MLP neurons of a small language model. Each row is named by its layer, matrix (up: input weights; down: output weights) and neuron, and shows model dimensions 64-159. Each number is 128 + 32 x the weight over its row's rms, rounded and kept within 0 to 255. Numbers have three digits each.
After each neuron's rows, "fires on" lists the tokens most often at its 100 highest values on Wikipedia text that the model never trained on. A number after a token or word is its count.

L9.up308:139127117131123080167090132101129095202059109119123090088168142124129096108153122174075107218123140198162051111151140126159132144119144169118177120092046124112097114144133143112157118136110096122103160161137107109100133119133093104104135156122165120122082119102116168157189071123169135153
L9.down308:156102078109147141104181130160147130154139131091165098144148131187110197148100170198140085132120181193132172158163122093121140119116117100109175167155158156166126134126143128160122110106202037131028146093092105157134139145114151120082151169181099091139162111074140139152144128124185104123
fires on: " " 43, " w" 22, "–" 16, " eff" 6

L5.up499:101144102095132119098143123101118038086104120161165107099123067140132143124088114143141134154128109116135135078110102169104094165116175110118146140159130139135121103104103011164140118040100130166137092177182143124106141114073148117186131158186169121118107132141150087127178158167119134113
L5.down499:093100143120163119169140144151130105148138128097141150146149138116134079127160100117133255096108121123131089178117117116090120113096113159130139138124110153137164090147131176148144150151149099138127136101131087109099103170162171135050112125138127102184187130069105100147107163104110173136
fires on: "." 55, "ind" 10, "t" 8, "h" 5, "in" 4, "able" 4

L8.up121:166125034167140171095132130139152107178099155132129160173146117104136077054130079120132095105117125158110090130161178089095123133144130095081108128092168146195115125171155079085168131129164110120147156090199165140130171142114153115149090159124103191137130146146104116116137203105158175123
L8.down121:134130135127071130087114112062124086069104103135101121145101138115092140183127164111074125128158164171160156118168147088113124121138104167195121105107104170088132144071087097146193101125111189166115150080107119105131121060070099176117163146150189053100095128056094085144153085134179054173
fires on: "s" 17, "as" 11, "k" 7, "p" 6, "ug" 5, "es" 4

L5.up327:126087123117173104164110123102119118151135084131094134098171138104091052187076121031073128106110076118131115101097143142162147160083164131100145076121080091084126129133107146074133160169116115102120087126113156083104126111148146129137098120154136114148136145109177102092141120173117127113
L5.down327:082101081128150116124089191114118113153136087079126163173180151127136155108153129123134247111113138156175148120184142178079109154183120163141136149146152191172083125139187052131114124067108171135096172111174074080153115146126101177124127061142131183114139138149122121168098178153112184068
fires on: " oper" 18, " ph" 10, "h" 10, "." 10, "==\n\n" 7, " polit" 6

L5.up54:120157038109141145133143131099181169154100127134125165141151130143055096142134105117145130160175192086088068145121118099189126158081104165119113096073161146124127128132177168153125174175137158118101096137122067092162152108157124124144160150143193142158136151170132131078115112122198137155
L5.down54:141120163159162073100101159083117143155160100177098148149108081095140178109174118088135121053131122150165178087141116178111172173145146140130167159190111122138170144166090163154156099124102119162155091138116138118105123141138103180132156103115130099177112117119170167136154137165068161131
fires on: "en" 15, "n" 11, "ier" 10, "ar" 9, "enn" 7, " bro" 6

L5.up204:106144107081131128163121107122100147126153184134172106157137109125178029132148102095083169148096110125146152099096090064102143157083101104110146081179086114131146100165120124122172128155069171161140085161163136163116154153176179138114124136198123127122128130116158158116132129180130149103
L5.down204:168121141137107127138118125081148122117111149095126188099116192141144179137141103142164182093085113176155102149096096113123117079109098205108203140181114134083189120129144110213205102142128049139159130112162089124088116080140084138088111140122150100137145081180108124137080136152131163079
fires on: "z" 22, "." 18, ":" 8, "ut" 8, " " 6, "h" 4

L7.up410:147150101126140120095136128110131178115173132155143095154144152174102140132110173084088116194110138136169137156092147147216116139141179078139171125093147188170135114137124130068118053136176110131098129208125113132125173112113129082117098122139138108044113148128171090156148135155144112197
L7.down410:089119152141109115135145156160104155130070198133089160119081176080145157167137113139146115125123108127104131167149143120155107120104167095099117100146112069128106098095123117120128234136137129105109155088117086135091161056149089137193071104117135156184087082140184114099146118057145094086
fires on: "19" 20, "em" 15, "om" 12, "or" 7, " " 4

L8.up217:158187092171154202202036066097117111186110044164113091107126145185139123130165150167113130154146082145093125098132153132102134164105108144148107107145151128170144119151104150127089131089163131134123109122110129046067117119161127075164151131113114135073200090095148174169114106103108096194
L8.down217:146122176182170128092144086180118158085146102160137147130107145098154085097104160130067107155158098082116194182140095103118121154060135090117113155143161132137138087106165095127139125129142165117138122118183164169115131160127130152094122099091141106158128179148081118116145161106097176163
fires on: "e" 16, " c" 15, " w" 13, " th" 7, "ust" 6

L7.up468:133172121174087108099151107054120132068142137129074096129070132105144176092168121112118097132134125118127155053134141097126138148126196188150108100090152148083111148141046148101159115150160098124160093153139114175128100154191108124162148150140115135112149135174181158115113118106149118136
L7.down468:141113186135113163168141147108150134105134132146153213137099120127102118123132189118075145116114154117178162195095098140137083105095114081107133142142105109183129104143130122106123103111108111123143089095109169168063143157114087120087125121042163083170134106130077162080144152186076091132
fires on: " War" 30, "ch" 19, " per" 13, " State" 6, "k" 6

L4.up338:157151124184130193120120160140159144163118203157122148130154114125078096112141082096134158125150153071190066126099104083136127159158133183101131125165097111147124192165133155186130118084089152130148146111146116110166157135096056138139200204152154145090142154105145078100114161078155151169
L4.down338:096107185105103081109120137077140097092056151113125139147141154110128155159172162169168121089159151171150162112106142121180138167162116097145096094124157171144155161117112143163191089111163115196152129159070156106159159084203109154163077085067110139146092145144148179161154119148118148097
fires on: "op" 32, "en" 7, "enn" 6, "ir" 5, "." 5, "is" 5

L5.up108:099119080155157133157154137112165121162161143117137075117150102128147170157144066111115091171078145211145126152142153148145170109094165172129138150129132057136154160164123140161082071130140115148102158132139182066188121142125100112141079135089113116107184048172136161157130114177152152165
L5.down108:125105150080120146091107119127120102182090090056119175147174143140094137140120161163170084116146188144147123145174060120156171062138083105138153147113116129183192135162058110143159103151133098114140141126091093137119154120081182060169196180076134084109160135108157121179152123129178103116
fires on: " w" 74, " inst" 9, " describ" 4

L8.up633:129142124143115117115145144087159121163129134089094138133133046128094109094114111176181109108121093145039166088138159149120142104143182150106138169112160075150140150173072135129099106114160123109150121155147088105110162120089091105143115100109159140156135066133142138122162085085174164148
L8.down633:140128148109140105136110178157116114151143190122129129177143114182127103132168112155121135160167155160131114200147085110130106124085141128099133130140121179146138097105064065120176096127145203164140149119150110171087109107135159095196101145102176148140129153157122093138174093149117142134
fires on: " g" 52, " w" 12, "g" 8, "W" 6